MLP neurons of a small language model. Each row is named by its layer, matrix (gate and up: input weights) and neuron, and shows model dimensions 186-313. Each number is 500 + 25 x the weight over its row's rms, rounded and kept within 0 to 999. Numbers have three digits each. A neuron's up and down rows have the sign that makes its largest values positive.
A block is one neuron, or neurons of one layer that tend to fire together. Before each block is what it responds to, as a language model described it from the Wikipedia text at the highest values.

Agent/channel prepositions after verbs. Prepositions introducing who or how something was done after a verb, especially release and distribution credits: "Distributed by:", "released via", "released through", "released on".
L6.gate842:510507500510510493518484519527522508532503508450463526511494517531488443483490498488521493493509501526497515522512511552490475533564542556500527520462499498524532463487512492489499529515512476578494477524510478477494512475452498472460513503554542509516495494521502574497477506515482498523516503453505471489501442483527525545512494475481496523484525457490521510474517481505560473519490
L6.up842:500536510512484501518506462522500486495507467531482496507514489529495477511496486525517446466508523509545508545487528538443478515504514532488474507492498503472490488497483523480511524517485487524473446544526463482518526473475534487476481459505526509488484537514462510480512498556513499507531501501535501507490505480503516500536493491477502470471529507547485489507493499537529520504457

Role and relation nouns. Final pieces of nouns naming a person's role, job or relationship, e.g. cous-in, CE-O, navig-ator, Director, brother, heirs.
L5.gate210:519478503443512537520502489481467497458507507530510522499494525475529481518544498473521508508509468523506509525482525521528457537511472476552524510523520479478490486528512473486541454489469537503509471494486497523486500477525509492433542455517541512471486541452460483517480498496490499484469494526517498553506526474483534463462460487492524500484520489518485508518488527474501476498477
L5.up210:532448514472471530491539503483510522486493468500515523500502514474491506514494520493506479457469468502535499503467487514510450538533484449494523504490477469489494458517462529485526496501462486499497522517507501518512497436510499481457510478506526496487485506488517511480498502535513536489463466506489479555460537523485474445475417510503539530503500514510513513519468539474491509486482
L5.gate370:534486503494518503455478503491527479492505520473507485486444524488527521496512549459479462487475491501499516547501529576506486537494496529508523467502540515472524524496477496512524478516496508524505512466461524472493452452446496525490490475485528488479499519487524539512459497492534519452468449499486472454483472513523520519467484431508502512504497515537533539507515504484487468502481
L5.up370:504488513498518496520512482482494500490483517562517504496468512457511483449486489473564499522492519458571508510499502480458451501525471453462529485514479490461519523491494479486519486524540504562549477522529492502451500467520512520489504491477529497523487491518428497466519511517517495479505513498451480509503550485481490522461481505522484485500505463504491503510458466505495536461508
L5.gate432:512533508500499477511561516487497478505509482472488535495481499529530518441542487512499509488490489474518467464528454505506495487529510477477495472460496477519536513509461494553489513510477523461498480531467528442535463500510495482493483499533507480513495495483513507496489513510509481534488485488501455519497538507510532476525517467546515551539473538517496475501504488521498502460502
L5.up432:485519518510533489500467507562539480500484448546470506493493494493508471506550502498521507515495491461552462508501516511505481471513523531489499529502455468471567520509469507475499477505478479483421493469501496501457471521533508515513492495508463443492537520498477504496501498483498474500508532501491502500470510484481490531479518511523493489505560484479495479483468493493529461510444
L5.gate436:539514456520540477508501499496473491469518541552481500471443520479458497526512514438498491527483482516527481503508512504438466467521510486511527508543510528514472503485528523490483486517485506501518443569525512494482520440525523480513535482503476497507491483463473435498483488524487540442525489532503482538497515499501503478480463511465510479511513525519528496505449547500478514464502
L5.up436:495498521504465501505494482479521521508541497523552523497500523506520534468520500512582514525489484479506497475500524494517463498441464447509510482532523534501528517529509509509515515523463448492482490485460486513510466490499522463522503493494493495502533500471502474498499511514461522470451496484528534541507467472542482510506444479493476520523503566470504491489534529486472494506535
L5.gate488:519448535510450512492493497512504445484487521475552510523489504510501531516516506486470517464519510515517508458497473479526507514466508488499524504521481507521484500506484455503502491508480509556525547500501487512510501454451472507483486471510497506556469481474511505468467510515524444458512478502501491468499534455484534485559475485496587468507481455450482533487558541512503533484517
L5.up488:490521482470483480509535480521495477447502506524531529495509496494513453499530488497503500539501501504489515512508493460495539493466520500523526527482497459469507517520518497515503498528478485481463496571512520508512524489523490535513487437490502515502543523494501511413486497491527495515484528491520487524454484444518511474524514497518496493494480518464525512527542520477473485507490
L5.gate520:498503479511471498482560483487480517525469524486473495471531519495492486469510510487517534504544487535457552537500524511499478532443501432473543475472499519468533474520515480486492501473509543493479498549507505530477473475523498435518522526499492500498475528479513508522517519544511509479483537525481483505523494488505468473523486498504487511521456514508482414477510497464509520490441
L5.up520:498532528497499527483558458501533499531474511482468511505439486525494509506516520444504537505538473508468508547456540492492509486492541495467492501540485513486472537546517483499524497509504487503524510531531516552531468474527533478485492517493478515450462515483465490532517498501489485447500511514487474507525502492433489515479506514494489492520510488468486495520498521523502533464508
L5.gate1048:482477492516521540505494523501455515513461475512466516492468477490486475531495493485555512496507473493487520532534485472538514530499484508516503503523467493527518532507468513472470517489489443467509504476456470493430509457542510458467512508506533486536491507503491529483544481498466553491470506502450492532490492485500482530490461494536484486495481465510523472548535506469440476502498
L5.up1048:501519552476504499541542473522471456452502495542519482468482529499513532517517477517523477513584499487497534495478535520496491535521540508542495479505496510524524461455447524519483460509510534504535492463450534496504500493520485451512533496497574441516524477507517456461510498528462506480526481482501474488471533484507547491491475489485506562483505496496531492523564540469462508498526
L5.gate1224:493496468510478480472512504488515498488515526461478499534489480504530504468499491495484535532546482526510487502486524527475486532556485525518491489540503441488478507538557504517503479484518517493512518503473508473514513454491511491499539531512493493457486492522495446536516525478490489472462471507521525489470465466484533480540493493497517501512491506487447483504507459492475497502507
L5.up1224:522500488480519470497494534518498495463531518474514495506500480519488512518499492486474519493509504530519507519470511519527503497481476503481511492524502467511511492544491538507494520485492498503514515475520496506504469502548526502523457547506518491520506507494517514540495517479516485496499498544511494484506450508490476508508479520458555547460474469548475527516476520488536457506477

Titles before names. Final piece of a role, rank or nationality code just before a person's name, e.g. Colonel, Halfback, singer-songwriter, UKR, SRB, Dr.
L6.gate1022:493474510459557516500522512508487524450522463520509501492485501469478480515519512534510491472484485532517522512507484504483487536546451533527562511496541470501471474514500506520524447512481500503523494514471533506552485524532501503522507491536531486511472463477501446485470483476468514527482500501498542478496537493490484524525493524515527494465517468468526516481520516468515449483517
L6.up1022:492510493456518482438490513519493489486521544509523485443498478486470507508508515466520458486520500550539489511495503497491480532491477495549520450540511466479513519523524536485506519466465528535511512526494502536511489509505563524506560523495548465521502512476524495477483506547508512518490553461506491518454506445479527520505484493523462504466504507454502521491528503450489494489472

Preposition "on". The word "on" (also On, one) starting a prepositional phrase of date, place or surface, as in married on August 24, on the site, on fire.
L9.gate89:504520470507503519528490551506515544515507549472513495475488526517447473505488458485518523491491486500528492472474480495481489481514524467494523504484497499471492463545469509495475496526472468472506535494511502458547522530498497507495505524490459523489522519495513491544462492480514483479466518484516500481487530470501490518513529486542478495524466456529487477515487564491522503459512
L9.up89:475500506490504507500461519488508503457504479498530480501504490528495509501476485495496450518526485454520514502468526472561504503514506457485502544494482480583485505526539487519527535487535516486561485504513535488481528524472494506490542498514510470504500472503476482479494499510513508510538507475462483492497489488497531503509474475490476446524494477490458523497452493525525467508517
L9.gate158:516560507479463454535492495543533505472501553533514509527488466491522538509560577482505482508486496493507467506483504522499476498507463502508508503453511525508502531479496509515544505490545489495490549503476508467510479504501539482513540478492487521506510490479494482525483531488463492559520539505491523493495509454551510515508514497482530511510527515514526520481443480503498467547514
L9.up158:508532499453484481511499486524474531473541536496550527517452481508508482500494478483486488496500535548490503492512506488466569481501506508546503526524548483513475468546500555515514557471488461469486497541527461470514498494513519495488505480514497493485479500478526547507518553489519480494485522454515504507516512517477499518494484512485592518491475502493496499490496484547538472488479
L9.gate249:496513496491486521493512477522503531510514488506449460487527526482461515485536478513528541512487496525429529506493486466523508474502479434514512471549464496511515524533482445479512460495529471464503510518491518501504479514501482509517494492489505523464525523525464514494500516488540530491504470480480523491557476505495508529491494466570499504506504492508473468465496503489510504551511
L9.up249:493488497511512519508504448480457493500480520487491508504472486494474535500476491469528501503478520494535481519510524478491547496478497523482507521489508519485499493518517489505498454444513508518446522527458532472498525517486507490466495500474531465535532467463457546552496483507494471477498553496504496491528524513483473468496487475496475511478501454469501442487498501487454505462518
L9.gate630:503519486534500465508488522509472473473518502475519488495487470475519515514466496474491524492457546524502486470515484528483466514479494511545492516535497530502468511497484482495506483525525513498522497499474423446529521513508442519542511565540505515529489523492527527539475523484498449509496464442484478514491499499513508519499535446523531503510509471525501472494509506469517520500463
L9.up630:543518501455509512485514508508457512500537480470506496496521473464468468488522493495471522482526512481511501464489541487476486526531466467496515484479510523478483492486445502485543536546503502498521484504483502459453478521522478468490504519479488465522472511514513479534479549442533489540489541532559519571500508477439480480492464510473545478470546529466547495475515531518507494521456
L9.gate693:530478505488488514512501547509501515494513555525501498466492473470532515493453492516490499519461474500478455530505492519534446517487477497530469491487494465486514531522505476516495505532491496558519541518481494511477502520521492500499513538518526521521465536489533471509483509482536543483520498490480493508545492516523486506467472525438478529502505506519505516490505508505479503487466
L9.up693:529479482455491511508480558519535519455530441510544516486462483528488493495464526512509515542491509458503505481487450490476486543468504527531466487489470534536496517479493482503529523551475491525519516490512506532527485515470455500476514511483540489508543542465502475528487535465488524557520518499492499495555524506521457518477499524486487494563493514503558515450505516497470508510455
L9.gate749:497529465534505517534514489513488503526496521488523465481469546535490545493526476519497528504519508500489506504544496531492509466502466476494506480554554511515507521465505555509481490546449500513518490487497527502456468509509491495536515545530505529500481533489498473523504505507495506468532459467499450471489528495531528453525514480505552536456490494491518497502478496515484492541481
L9.up749:506468517453481478539477492514457530509518490507501517505542480545470497534486493508419477513540506487493503536496485493493473498543512446483513512546530545575438505490510520524489522505500502517519531480483516502512535507467509491489535552518534477530506486526505494508474479498484557496500474490519504511512489554496522529515476531464518516490484524495477481540452472531496462483512
L9.gate1003:549589478479464551481452508484532518531547467486512534486491501473525496514483488552515503508497522502551502517524506493475496513477461550566488517529542501553503519519481490476468478488491483516518513501512516480490495518475494493495511502445517523467538510474543480468501504443459526500556491523491518516506507478438506507487492526493517490503502548497495506492487534516520519529501
L9.up1003:487496524431485476496486525486473511496486509508524486497520476526453467488493477518492515506522495481463476495474491498466542428475494493521490464520540516524501457503464530527486503510482515495492502512505477476454500497503480479504511531496510493528515457480477495472554487454519451491497492492466523514530501490434439492495507469471514486485471475511509501458521497480499470517483
L9.gate1188:497521466503459510509484489471487486496544498530481498495484463517508451536518499508457492484528502522471480527521480566486547471487483478487491507474507499487530494481500501488497479469486504531439523503486481523505546518479528540498503504505464492519458517517528506501484487523501592490493486475498506467511456495525505483443505504478537521507539482548531480537486547497488508477472
L9.up1188:480515521488520479503496513476498476505537518476504503554490492514487496491504511500512507539503528479469508464477542505473456519503463504492486503491526478495500467503508467507507484527527494511513517484490491476478500500518502473532560465532496486519487509497528507506527488464472514484471457501506493485502483517510513521492518490465493489460552474507530482453478542520497504499539

Role nouns before names. Final tokens of nouns naming a person's role or group, often right before a proper name, such as climber, band, ambassador, postmaster, player.
L9.gate55:522490484494519516486496467563489460480477514532476510509500508500526488517493493480492516526524504536521515452511476517522522505515502483483503517488508530465439529511508516498476458484502516521524530533508469517534488476493516481499499487490506482508511514521521478490489493540501498517484479493508500501467499503553492473443454474546508525532476503513516497498556523520488517501497
L9.up55:527488509535536561525525486484483462448483519521491497465521497507433487493519480508490489505541516512505532483518489504533506524506489500507496515527514504463482486532510526527489516486510530527501505527506483530516504549520484528482501510515534505488509460494507520501436478473489508521497495479508497523500521499469483510473474485528526525515536474469521501485539544518466480503516
L9.gate134:515483529506503472496503515491471462438489484472477521545490524503544503503524488492506505514527539510470499509495532496507488532491458490490481493505501510508518508512546510440541471517472496522492526512458487505495524538511452522463515482507533504450471514484515465531504485486489499502517485490505469540499544507500512508521463477482535547517500511514497502483492508512518509477466
L9.up134:507499451493524516487513486498532520512548524469477464460498465526507502533501545498509497516488496497521546489491485549470499517529491471534493460556497463480504487510522529531488530519520536479531503490502496447481476489482483529508491461488511525504515487494536526485489476494464504503527528468470549528491534487481531477501470494457483511520513548505488516493453492494485508538527
L9.gate299:566456472476511508464485484485466497469501540512493498477487529499471511496506481477523475499537515511482465485510515526493467490532502500461531472513491525491501522497496505505461505519511507504541510559524516514515512500555511524524522536501533459493479479493525472540502504505496491551459504522505479521486550463514529471510452467525552531519498460482486503516490494527504524539522
L9.up299:515488504494512535529491504529504461464523532554511473480528486480483524528474479503484492493523493484518467509506533552527498534530481554527484522481545499505520501458509540528517486497492499524511510473517520563501480488504521493520512467491501524488491543458494483500509494522497500527502493473530505506491491528498483476517442516445495492480484471493541515475502537518489554458413
L9.gate702:491494519535529470461463537456516515484517485499521482503485527498458484510491517517528498513530483499537490508497542488532519516511477523485466483497517497454550459515466477501475497495472523497506506518488498554520536444524476538495459493544516473521471535530465516491498512500485525519526482519489459486518502485518507461489470506514508508482477504493486501522510489490475510475493
L9.up702:485521501487508495447471527503497443483470504521480490495520521479513487553491456560487484502473483493485506530465501457534496498485496496496513485512516461480491502495464529507476550504490485490518502498500460543518516484470475531492485494500527486517513445518474502514475509475505474543468489511496490554436483528524507487464470482469488515495476525531465490540467488516479483515495
L9.gate808:510485451491516477499504550507489473449508462542489506535480519508516505503504480495532466481513466521487508520510499528534468532529467460519475536472488445496538504526484526508554500551471528539490471493531464516517539465531499497546501530472505470511504496472481516528546528495443513493471508508450512535514510455538495500468468476499524514475519469527476496524500492526518465525469
L9.up808:517467483536532539476495465531493505490536470501489518510483482513546480566473547533466497501525507519501504491487482492536491531575467489511509513515523490467534457531525556499516443520488502492469489510488497508481463499520515528526513473511511503525515522516511487526477492537482520432545455483486502510472515520463512518475522502495523459507499466520500497488521509492495444540519
L9.gate1182:531459507450531484452524489494468481479528535490508498469516518463514496491485478490521477515492493490514488491434556520499507541573480501488537510505508483472500490554481487509442512508496491502464529476503498523561480510519484494487524513502499493478462518494487504505479533501514489509490486517543487518496519496464472491495485436503488455520507538497513551499474547488492464545517
L9.up1182:503465484511480477526520480484488456514519517479485464504494495485490501536537498515520499453534496538510479562499524528473489517534491477470533492485487475513501506468499520524571485479480537524461499501488513509482497499500477521533520462444511488504496534467469520502504523518504454479474474492502490549462521464494508476450484458497515526494531545500498461464503470545498486465467
L9.gate1205:513452516495526524486512510495522499523531461537478462462491512462506494503493492509511492512523469511495494505501500545544514503507488494514534490512494492488512493479513519488507510458514513503504523550510502520533536499555498498532497500524488472501444528540478461526462525489510490533453479485531518545498518447487455459502470483512522514497499517483499498516468480474522474509494
L9.up1205:508480546480506512513505503493487475458519447505550458468510484506488532500488495480478488483555478523530524504479517496504478521501488507509543523499505463491488487517521484520500486481488495469514510516510503533510493502507472554538515564535500492532500472455460489489500535504500486526456483524503465550489527472489457470487457507504549548505512525538502509462468498512506486508502
L9.gate1226:499496455471492469462518509515479494458495494509479528532521521481499533426502485506489483513482495533475459480510543525453477495516504500491507508504493473487472519494493488528558486518494488467491544506469503495497547476475528504513531482451502478458474530530538476468521526532511453517478491483448518472540506519476467462501497459563481518526534470491487511476485466521510482556493
L9.up1226:537475496503492521537507516475468496512471468487494487491517484512477488539530478503513497552478516512463521485491487524501472532531511504522514494503513470481449466495499531535531510472438500445503505489512498513496498489562512504477501492518479506487489532458506499492568472511466492505549480451530533548499452476530526499492473486489492470512514491542474476484482472520481464508495